Part of a small language model's weights: 10 layers.
MLP neurons of a small language model. Each row is named by its layer, matrix (gate and up: input weights) and neuron, and shows model dimensions 608-735. Each number is 50 + 12 x the weight over its row's rms, rounded and kept within 0 to 99. A neuron's up and down rows have the sign that makes its largest values positive.
A block is one neuron, or neurons of one layer that tend to fire together. After each block is what it responds to, as a language model described it from the Wikipedia text at the highest values.

L6.gate702:69 53 65 49 45 75 70 70 51 44 23 59 41 39 50 44 48 53 31 64 66 60 41 58 52 21 46 50 52 75 79 33 48 57 55 62 45 59 45 40 54 47 29 49 63 45 48 31 46 60 50 57 69 71 31 53 39 59 34 38 60 35 42 31 51 30 46 50 34 61 35 46 42 47 76 29 42 32 50 32 49 80 50 43 42 55 75 67 39 47 38 82 41 32 48 65 42 51 62 24 50 47 47 47 65 50 52 60 50 51 61 39 53 51 37 44 51 69 45 50 41 43 30 44 38 38 64 60
L6.up702:65 59 28 54 46 47 50 47 66 58 51 59 65 68 56 63 62 47 61 43 50 41 25 54 64 38 69 40 61 55 38 32 44 21 62 24 51 43 72 50 66 64 53 38 25 63 33 30 62 59 46 60 47 65 57 55 66 64 46 73 44 46 64 77 39 69 61 58 35 45 22 45 37 36 43 35 57 51 44 54 53 58 72 45 52 49 27 56 43 21 48 57 35 41 33 42 37 61 35 48 63 48 68 45 50 23 64 50 51 54 42 54 63 57 72 42 44 46 75 34 44 51 50 55 53 40 78 40
Responds to: Second piece after capital. Word-internal fragments right after a capitalized first piece of a name or heading word, like S|al|em, A|d|ministrative, S|r|iracha; also table pipes and "took".

L7.gate185:38 47 53 59 44 67 59 65 38 45 76 51 51 54 52 51 71 52 44 58 61 48 53 45 60 60 47 71 46 46 53 47 48 45 35 29 45 57 44 56 44 38 58 57 40 40 43 61 64 45 48 63 54 64 63 47 66 37 54 31 50 42 59 46 48 67 56 52 56 49 48 40 33 38 61 55 41 49 54 46 42 64 59 46 37 50 41 61 32 77 51 62 51 52 53 42 40 51 52 53 52 63 56 61 42 39 44 42 39 45 45 31 59 68 51 40 42 53 38 53 38 44 57 41 56 63 46 51
L7.up185:52 38 34 44 52 50 63 40 37 35 52 58 17 64 33 39 64 48 66 41 53 45 58 41 59 74 60 48 61 40 59 43 38 56 36 42 40 34 65 61 37 58 62 50 46 43 27 37 50 49 35 53 65 51 52 53 34 44 35 42 30 41 40 40 62 59 47 72 56 48 50 58 53 62 41 40 49 50 50 55 37 41 42 59 51 62 51 60 46 60 36 40 46 41 33 69 39 37 53 59 52 48 44 57 53 43 51 66 62 23 45 38 57 67 30 59 31 49 50 65 69 67 57 46 60 50 45 23
L7.gate354:48 39 40 48 48 32 52 52 58 47 45 62 45 56 64 47 49 45 36 59 68 42 49 41 73 54 49 57 72 59 60 52 24 36 47 49 42 52 35 56 59 49 60 52 41 57 42 64 58 48 36 58 32 30 39 44 39 75 51 38 53 35 39 48 66 52 46 49 58 41 51 61 51 67 39 49 48 61 71 45 57 48 36 59 64 77 58 31 60 52 52 48 62 44 44 33 53 33 59 50 78 42 57 46 49 53 38 33 49 50 49 53 55 46 52 41 58 65 56 56 25 60 48 52 56 60 51 52
L7.up354:37 51 44 68 29 68 60 56 44 68 48 67 62 60 57 41 50 54 32 70 47 55 50 54 65 42 33 40 49 62 58 65 30 47 46 33 57 66 48 25 67 31 47 69 15 46 31 28 43 58 63 56 46 57 43 48 57 67 55 48 74 57 43 49 58 59 62 51 63 62 46 36 37 53 35 45 64 47 50 48 47 63 55 49 56 48 51 75 70 58 37 55 47 40 60 43 69 40 36 61 69 49 51 48 64 61 48 52 72 54 67 29 45 55 81 53 50 68 52 56 33 35 47 53 38 59 75 42
L7.gate470:48 43 55 72 43 57 54 57 59 55 64 54 53 54 78 39 59 39 72 29 24 79 52 44 70 35 39 44 52 50 55 54 48 48 44 49 31 28 48 48 57 60 57 25 60 48 52 46 52 41 44 42 72 49 65 58 56 44 41 44 49 50 62 35 44 51 37 66 48 44 56 54 47 62 47 53 51 68 51 64 45 47 70 34 39 56 32 42 51 63 41 52 56 45 44 44 49 55 66 48 45 52 50 32 42 44 72 51 53 42 54 77 70 40 31 41 40 27 45 71 44 37 46 65 52 45 69 35
L7.up470:56 55 51 59 51 62 38 40 40 49 56 54 46 36 68 43 78 58 40 66 41 49 77 46 58 66 67 42 38 46 52 36 72 54 23 54 45 62 65 33 45 43 38 59 66 41 36 67 59 56 25 61 65 48 65 51 44 41 55 58 46 41 50 66 59 54 48 34 57 35 71 73 50 42 57 51 75 37 46 43 32 44 44 59 39 65 49 56 47 54 52 40 46 34 08 58 55 50 58 61 36 57 34 47 33 50 38 62 32 52 58 49 37 69 60 29 47 39 33 54 72 75 42 55 60 40 41 47
L7.gate664:62 50 35 56 23 60 45 77 45 81 33 62 40 28 53 60 66 33 66 66 63 39 46 59 58 39 56 30 54 48 60 47 52 30 47 40 48 40 40 62 16 31 36 45 54 37 60 44 43 53 27 55 70 52 37 44 54 44 47 51 47 53 47 59 21 59 59 35 54 55 50 24 52 46 40 41 64 55 46 67 52 34 48 38 52 52 44 51 42 68 55 53 70 59 50 70 42 45 53 57 66 36 41 54 52 45 49 45 61 55 51 45 42 33 66 50 46 37 49 60 61 37 21 60 67 31 35 24
L7.up664:53 48 80 63 47 39 58 45 52 57 46 23 51 37 47 36 48 53 60 66 38 49 48 51 32 69 45 54 72 34 35 65 52 49 69 50 48 22 48 50 40 42 49 41 72 56 41 50 65 46 52 54 53 31 57 47 33 66 40 47 57 74 67 53 52 65 60 59 67 56 50 50 40 52 19 50 62 76 71 55 33 68 56 68 53 53 49 71 57 36 46 39 55 45 71 46 68 56 36 55 47 63 35 51 37 54 47 38 59 62 88 60 32 68 52 22 46 43 42 50 41 48 42 57 57 31 66 62
Responds to: Mid-word name fragments. Word-piece tokens inside uncommon proper names, mostly personal names in lists and tables, such as Ed-ou-ard, He-yd-arali, Eze-k-iel; also table pipe separators.

L4.gate128:67 49 47 66 48 55 41 43 34 51 66 59 34 35 65 53 54 58 56 57 56 56 39 61 50 32 39 42 63 55 65 56 54 62 81 41 33 37 49 24 46 70 46 72 26 40 36 49 54 51 59 54 40 42 67 74 48 46 55 49 55 43 52 63 57 53 55 68 45 50 41 40 43 65 43 44 73 35 37 39 46 40 59 60 57 37 57 46 39 49 39 40 47 32 49 50 77 54 77 60 60 43 30 46 53 44 36 67 46 47 28 71 46 39 63 33 34 65 46 44 51 50 57 46 65 34 62 52
L4.up128:39 74 38 66 31 70 48 53 49 56 71 53 45 65 40 77 41 63 43 51 36 31 48 57 46 38 44 61 50 46 67 48 50 57 25 24 30 49 56 34 40 53 60 51 43 51 36 51 66 24 57 46 44 66 61 42 50 39 59 50 44 63 64 47 54 34 42 67 53 59 24 62 58 28 53 46 35 60 39 45 56 39 34 44 23 69 68 56 40 57 55 39 39 50 44 47 40 42 58 49 48 36 57 62 48 60 27 40 42 56 58 52 74 48 45 41 47 66 43 45 44 46 60 36 75 54 53 75
L4.gate660:76 40 67 29 62 73 58 44 36 54 47 85 42 51 65 33 51 45 47 58 52 73 49 64 70 35 42 57 55 53 41 52 41 66 45 50 46 57 49 60 45 42 61 50 53 64 52 67 67 40 34 42 66 38 49 43 50 45 70 44 69 64 70 49 26 23 30 64 42 62 62 46 33 40 52 51 33 63 41 52 57 59 49 37 50 57 62 36 23 59 41 60 54 30 52 36 51 65 47 57 48 27 46 69 45 56 53 55 41 43 49 69 57 49 51 58 29 65 57 45 36 53 33 42 71 41 39 60
L4.up660:46 42 46 32 41 67 46 44 53 34 51 62 36 58 58 37 66 49 66 36 62 35 42 51 53 43 33 44 62 25 65 59 40 53 44 39 26 49 51 38 38 59 56 65 50 54 30 45 51 51 57 59 79 56 32 52 46 61 58 48 40 38 42 65 38 53 45 53 42 36 44 67 47 62 27 55 50 42 71 41 50 51 60 63 55 57 67 23 43 46 38 52 55 22 50 41 66 39 37 65 47 33 60 43 19 71 33 44 44 27 49 47 57 58 54 66 16 52 66 52 33 75 46 31 40 37 46 69
L4.gate695:60 25 33 41 41 39 40 50 62 54 50 72 51 40 60 44 49 48 26 38 76 32 68 57 40 40 49 59 61 41 47 61 46 44 60 76 40 48 59 47 45 72 65 65 50 52 44 63 67 58 67 73 40 68 57 49 56 55 71 52 70 70 35 43 37 39 41 53 48 36 51 58 43 69 54 57 41 43 33 47 35 41 62 54 49 56 51 37 46 57 53 28 63 58 70 49 61 51 38 45 60 38 47 79 58 51 48 39 35 64 14 58 48 42 62 55 32 54 44 27 49 53 47 64 54 51 66 72
L4.up695:39 47 27 64 49 61 49 51 54 34 58 57 31 68 51 58 39 39 29 60 44 46 26 27 68 63 53 52 55 59 69 51 49 38 44 49 42 53 49 74 50 62 45 64 50 44 33 42 31 36 45 50 57 47 43 62 65 54 45 64 58 56 35 43 47 62 64 64 61 62 45 47 65 65 55 27 63 35 53 61 47 47 28 74 55 32 50 43 45 58 61 58 60 76 63 46 52 52 41 34 63 35 47 78 50 58 70 48 50 66 42 54 59 29 50 48 60 58 55 34 25 52 47 52 57 49 65 53
L4.gate782:49 43 45 67 57 34 26 47 57 79 32 42 56 34 42 49 45 64 49 53 57 53 44 43 21 54 31 50 52 63 33 47 50 55 45 57 53 35 40 56 38 63 59 38 43 55 02 55 53 58 54 74 52 58 47 56 42 65 50 51 41 57 40 28 61 44 56 30 67 61 36 40 47 59 47 50 66 41 49 48 47 43 49 59 63 58 62 33 41 53 63 60 38 64 58 52 60 42 43 58 51 54 65 37 30 44 61 59 38 51 40 74 46 70 79 56 31 53 28 48 49 41 32 46 40 55 48 88
L4.up782:52 65 55 54 56 51 76 44 49 49 52 64 33 49 54 41 38 65 61 73 55 55 44 38 69 47 54 53 71 24 72 40 62 55 27 51 51 63 89 37 52 64 60 55 26 52 55 59 47 52 71 60 42 60 53 46 36 55 62 35 49 28 33 32 53 56 41 34 56 51 60 46 43 38 75 35 36 61 69 48 43 41 39 18 35 57 33 55 72 54 54 29 27 42 59 40 48 67 59 65 53 54 51 70 62 46 53 32 41 34 66 53 60 52 57 35 60 66 39 43 39 50 42 72 45 42 68 41
Responds to: Word continuation after capital. Second word piece right after a capital letter starting a word, often in names or proper nouns: C-y, A-t(lantic), G-ro(ovemasters), H-is.

L4.gate285:58 51 38 54 60 60 58 63 62 46 48 31 59 51 53 51 30 45 42 61 57 65 59 52 74 53 52 38 55 49 50 37 69 19 32 53 48 77 41 42 49 42 78 64 33 36 43 33 44 61 47 31 77 63 47 51 45 54 53 45 37 75 61 39 57 33 52 67 61 54 61 40 62 77 58 69 32 57 40 55 79 50 46 27 42 22 52 55 35 54 71 52 64 56 85 53 39 55 43 49 49 46 38 49 48 55 51 59 63 68 66 30 57 55 55 41 51 34 27 36 40 72 38 70 47 34 59 59
L4.up285:41 44 55 36 51 84 32 30 53 48 67 59 67 52 23 57 37 55 75 37 31 60 53 49 55 59 35 37 64 47 45 56 42 36 51 32 64 30 57 47 58 63 38 48 52 53 56 45 57 59 48 65 46 52 52 32 49 54 57 51 27 64 46 48 53 63 50 62 64 51 42 58 48 30 27 51 56 50 42 63 44 42 38 11 27 66 50 49 66 31 67 45 55 64 45 35 47 50 44 36 45 70 61 52 40 69 66 50 40 72 47 39 42 41 32 58 51 40 53 37 51 48 59 64 54 60 43 36
L4.gate640:58 57 57 54 57 61 43 65 37 58 73 44 46 58 60 85 57 51 71 56 37 40 79 44 54 49 57 58 42 42 49 52 39 63 65 45 56 38 49 57 52 46 56 48 53 35 56 58 52 46 47 39 41 43 55 30 45 62 59 50 42 52 65 56 51 58 54 45 32 76 36 38 34 55 47 71 31 71 39 58 26 64 67 70 50 54 53 58 40 71 68 34 32 55 20 52 36 41 32 47 53 66 56 46 63 50 47 45 54 49 49 53 29 49 59 47 44 67 57 44 46 49 40 49 54 67 54 48
L4.up640:47 58 26 39 70 47 38 16 50 66 68 30 55 62 58 52 45 60 63 46 74 36 51 35 71 56 36 44 38 49 40 55 65 69 55 38 44 57 45 62 68 55 43 31 63 51 49 56 48 58 53 45 70 74 37 38 44 49 59 65 44 39 51 54 46 43 65 68 34 45 58 51 34 61 38 52 30 39 57 34 35 49 39 62 69 36 78 57 61 53 56 47 63 66 53 34 47 63 49 36 58 30 39 44 47 52 50 66 53 45 48 45 51 58 33 50 57 82 41 38 60 36 75 41 44 67 58 55
L4.gate852:48 37 26 46 41 72 73 21 49 43 40 59 55 50 39 40 48 65 28 41 52 55 55 64 41 55 22 44 61 44 63 44 49 48 42 27 59 41 61 47 68 45 57 61 75 37 47 59 55 59 52 52 68 49 40 37 59 39 65 54 50 57 53 54 47 58 68 47 54 59 53 42 44 69 46 41 60 38 37 52 53 26 43 53 49 53 42 39 67 50 33 41 57 50 70 53 43 32 50 61 38 38 72 45 50 43 38 82 76 50 54 40 36 36 39 43 69 31 48 63 60 53 42 51 55 51 46 36
L4.up852:45 89 49 50 55 61 44 17 44 38 50 54 73 53 61 62 34 52 60 41 43 62 40 41 53 41 60 32 36 37 52 57 53 34 58 54 64 33 46 41 43 49 72 61 50 54 63 57 63 54 41 46 44 51 69 48 44 65 39 68 62 43 37 32 45 57 62 66 55 64 51 59 45 51 32 47 78 53 52 59 38 32 66 57 70 56 46 42 39 57 50 40 37 54 59 55 67 36 56 50 32 65 74 60 41 41 50 61 75 63 54 39 55 48 67 40 53 51 44 53 39 81 55 64 39 60 54 47
L4.gate983:55 44 55 40 42 60 56 49 53 63 62 49 54 75 40 44 50 42 66 62 65 54 68 52 48 50 29 35 47 43 68 58 51 61 54 68 34 56 56 51 45 54 49 58 21 37 53 49 46 73 60 68 51 58 34 38 26 31 65 34 21 61 54 57 26 60 46 53 52 55 38 50 48 47 40 42 47 43 42 50 55 73 40 41 45 58 52 69 62 43 77 41 42 46 52 59 51 29 29 56 26 54 78 55 55 42 50 40 53 57 64 45 57 29 59 35 46 47 38 37 14 19 37 68 36 38 33 57
L4.up983:51 42 64 58 49 75 41 40 61 66 67 63 53 69 47 54 61 52 55 54 55 32 74 43 82 48 26 24 42 41 45 59 34 59 76 69 46 49 55 73 64 61 45 65 32 55 48 65 43 54 59 44 42 40 43 46 47 26 35 12 22 51 36 57 37 59 54 49 74 79 39 48 54 60 64 17 37 43 32 67 54 63 59 53 61 69 45 43 31 50 65 53 38 42 27 35 38 57 28 45 29 43 65 72 42 52 50 50 41 62 70 53 52 58 20 37 57 51 60 34 34 33 44 61 53 57 40 60
Responds to: Organization name head nouns. Final head noun (or its last piece) of multiword institution names, such as Department of Veterans Affairs, Football League, Science Foundation, Penn Central Transportation Company.

L6.gate698:44 50 54 46 61 29 36 58 46 50 54 53 55 59 35 39 64 60 55 50 40 79 55 50 65 36 41 57 56 59 88 48 46 47 49 28 59 40 35 52 38 47 52 58 51 44 39 35 33 44 49 49 56 43 36 68 54 59 27 44 46 46 60 44 50 63 55 41 45 51 52 24 47 46 46 47 39 62 84 41 67 49 48 66 41 48 61 48 65 51 52 35 37 58 51 36 55 49 44 37 45 31 56 61 63 49 50 38 52 53 59 44 43 37 74 51 49 34 42 61 46 69 48 43 24 47 47 64
L6.up698:61 43 39 25 52 31 53 64 55 61 58 46 68 28 40 40 40 39 42 50 62 68 57 60 51 65 54 73 49 22 52 63 65 53 40 47 69 19 41 41 60 49 47 76 50 48 60 50 57 62 36 64 45 29 60 61 26 64 71 67 43 39 70 43 38 70 59 67 49 47 49 57 52 38 52 59 26 33 45 55 33 75 61 53 30 45 36 39 69 62 41 43 55 53 73 43 63 58 38 57 68 78 59 50 42 47 31 61 41 49 50 53 48 51 56 52 30 35 72 60 51 54 37 54 45 38 84 55
Responds to: Named-phrase final tokens. Last token completing a multi-word name, title or numbered label, e.g. Impact Foundation, Rich List, Entertainment Weekly, Article 28.

L7.gate252:58 46 50 49 52 44 51 34 69 20 69 46 69 55 49 44 48 60 50 56 62 66 70 31 42 61 56 47 38 34 31 41 51 62 56 44 62 49 49 37 53 33 78 38 76 40 39 49 35 29 51 45 38 69 42 45 42 38 58 53 66 45 60 49 36 47 50 58 45 32 66 39 36 60 36 67 62 61 55 56 76 57 63 51 40 26 63 27 61 62 38 45 45 42 44 63 79 27 50 51 45 44 57 48 49 51 34 66 47 74 45 56 51 50 30 41 38 37 50 43 48 38 48 51 47 52 51 45
L7.up252:60 45 53 27 53 74 67 68 51 35 83 64 52 48 52 16 42 64 71 59 58 65 66 50 59 36 55 40 48 50 58 59 62 70 56 53 61 55 53 43 35 56 64 54 53 40 43 70 47 54 25 76 60 43 40 43 40 76 53 48 56 47 53 36 49 57 40 46 40 57 36 61 60 56 41 33 63 50 67 51 64 65 63 52 43 59 58 69 54 51 66 48 47 35 49 53 51 53 49 47 60 34 47 37 61 52 55 52 49 42 54 62 54 63 61 51 40 60 54 57 41 57 44 43 30 33 62 52
L7.gate272:36 32 72 26 51 70 65 58 43 47 53 67 50 52 57 52 61 51 56 39 65 51 65 48 34 54 60 59 39 39 38 60 58 51 75 57 20 49 43 44 48 63 58 38 42 45 44 55 40 46 56 57 67 53 51 46 69 61 45 71 43 45 43 48 46 66 70 61 52 35 37 41 43 41 52 66 37 59 60 63 43 56 76 36 60 77 55 44 62 41 62 65 44 58 54 40 59 16 52 55 53 45 65 58 64 39 62 38 66 60 54 39 60 51 46 35 54 56 60 22 49 60 41 41 49 58 41 62
L7.up272:39 63 60 60 43 43 59 46 53 53 34 51 52 49 62 57 44 65 57 43 81 54 72 38 48 40 52 36 62 53 65 54 30 56 46 58 43 66 59 22 68 50 69 46 22 48 49 33 56 48 42 49 61 46 50 53 64 39 36 56 45 57 41 17 29 34 42 32 30 42 50 46 46 61 68 45 46 67 47 51 70 31 47 54 52 36 62 48 66 54 58 57 49 51 56 63 44 73 47 36 26 61 39 84 36 47 83 57 68 48 53 42 86 70 58 47 85 51 61 50 57 47 27 34 45 65 63 43
L7.gate295:41 29 59 30 58 48 47 56 25 63 57 41 41 36 43 47 52 56 54 46 32 66 52 44 65 45 47 42 47 34 54 45 31 20 39 53 36 50 48 51 50 39 35 52 38 37 50 46 47 63 25 34 57 59 47 43 68 41 49 54 56 41 47 49 51 64 61 49 70 54 48 49 47 21 73 46 41 55 59 41 46 49 51 38 35 61 51 45 56 73 33 45 52 81 59 73 58 45 72 57 44 47 56 66 52 36 60 41 71 43 42 62 39 52 48 31 43 64 80 53 38 59 41 68 34 60 46 48
L7.up295:46 56 71 32 39 54 51 51 50 42 58 78 25 60 69 27 40 56 62 46 64 33 36 63 48 34 41 47 73 48 57 63 40 66 51 60 28 60 46 45 58 76 56 34 38 42 70 59 60 66 50 54 56 47 42 44 58 39 53 53 52 71 42 56 39 60 39 65 58 55 57 47 71 44 46 44 51 53 52 49 27 40 61 36 50 43 63 63 36 61 72 43 29 45 48 49 35 08 51 56 48 44 73 44 28 56 71 63 41 52 37 50 40 52 56 37 47 42 53 78 66 36 58 38 63 39 68 42
L7.gate877:46 69 54 53 55 54 47 74 41 24 45 43 62 50 51 61 56 73 38 30 47 32 45 46 43 47 62 58 65 50 52 47 46 49 27 44 45 57 40 29 44 47 44 34 53 45 43 51 57 51 42 43 73 54 58 48 56 30 63 42 22 40 58 52 47 38 63 50 60 53 54 53 56 44 67 55 28 64 64 54 57 31 51 51 54 52 45 40 36 21 52 68 73 50 40 38 29 50 41 57 38 59 51 50 47 42 37 41 77 35 51 57 54 42 51 40 63 28 60 49 64 57 54 60 54 60 55 65
L7.up877:43 42 61 30 51 52 54 46 56 29 38 41 57 24 65 40 53 50 34 35 47 47 46 39 48 64 41 42 46 54 59 50 53 42 29 54 47 41 49 31 38 22 57 71 56 59 47 67 31 51 57 72 35 37 49 42 49 43 35 55 50 46 52 33 64 59 48 39 28 56 56 42 36 49 54 52 66 59 44 55 50 39 84 50 43 35 52 60 40 60 55 52 62 50 54 73 30 49 62 44 56 58 44 55 41 57 47 60 83 51 69 29 57 47 42 56 43 20 61 64 66 63 36 79 25 32 58 69
Responds to: Collective group nouns. Plural or collective nouns for groups of people, often the final piece of a split word, such as audiences, engineers, crew, family, police, tribes.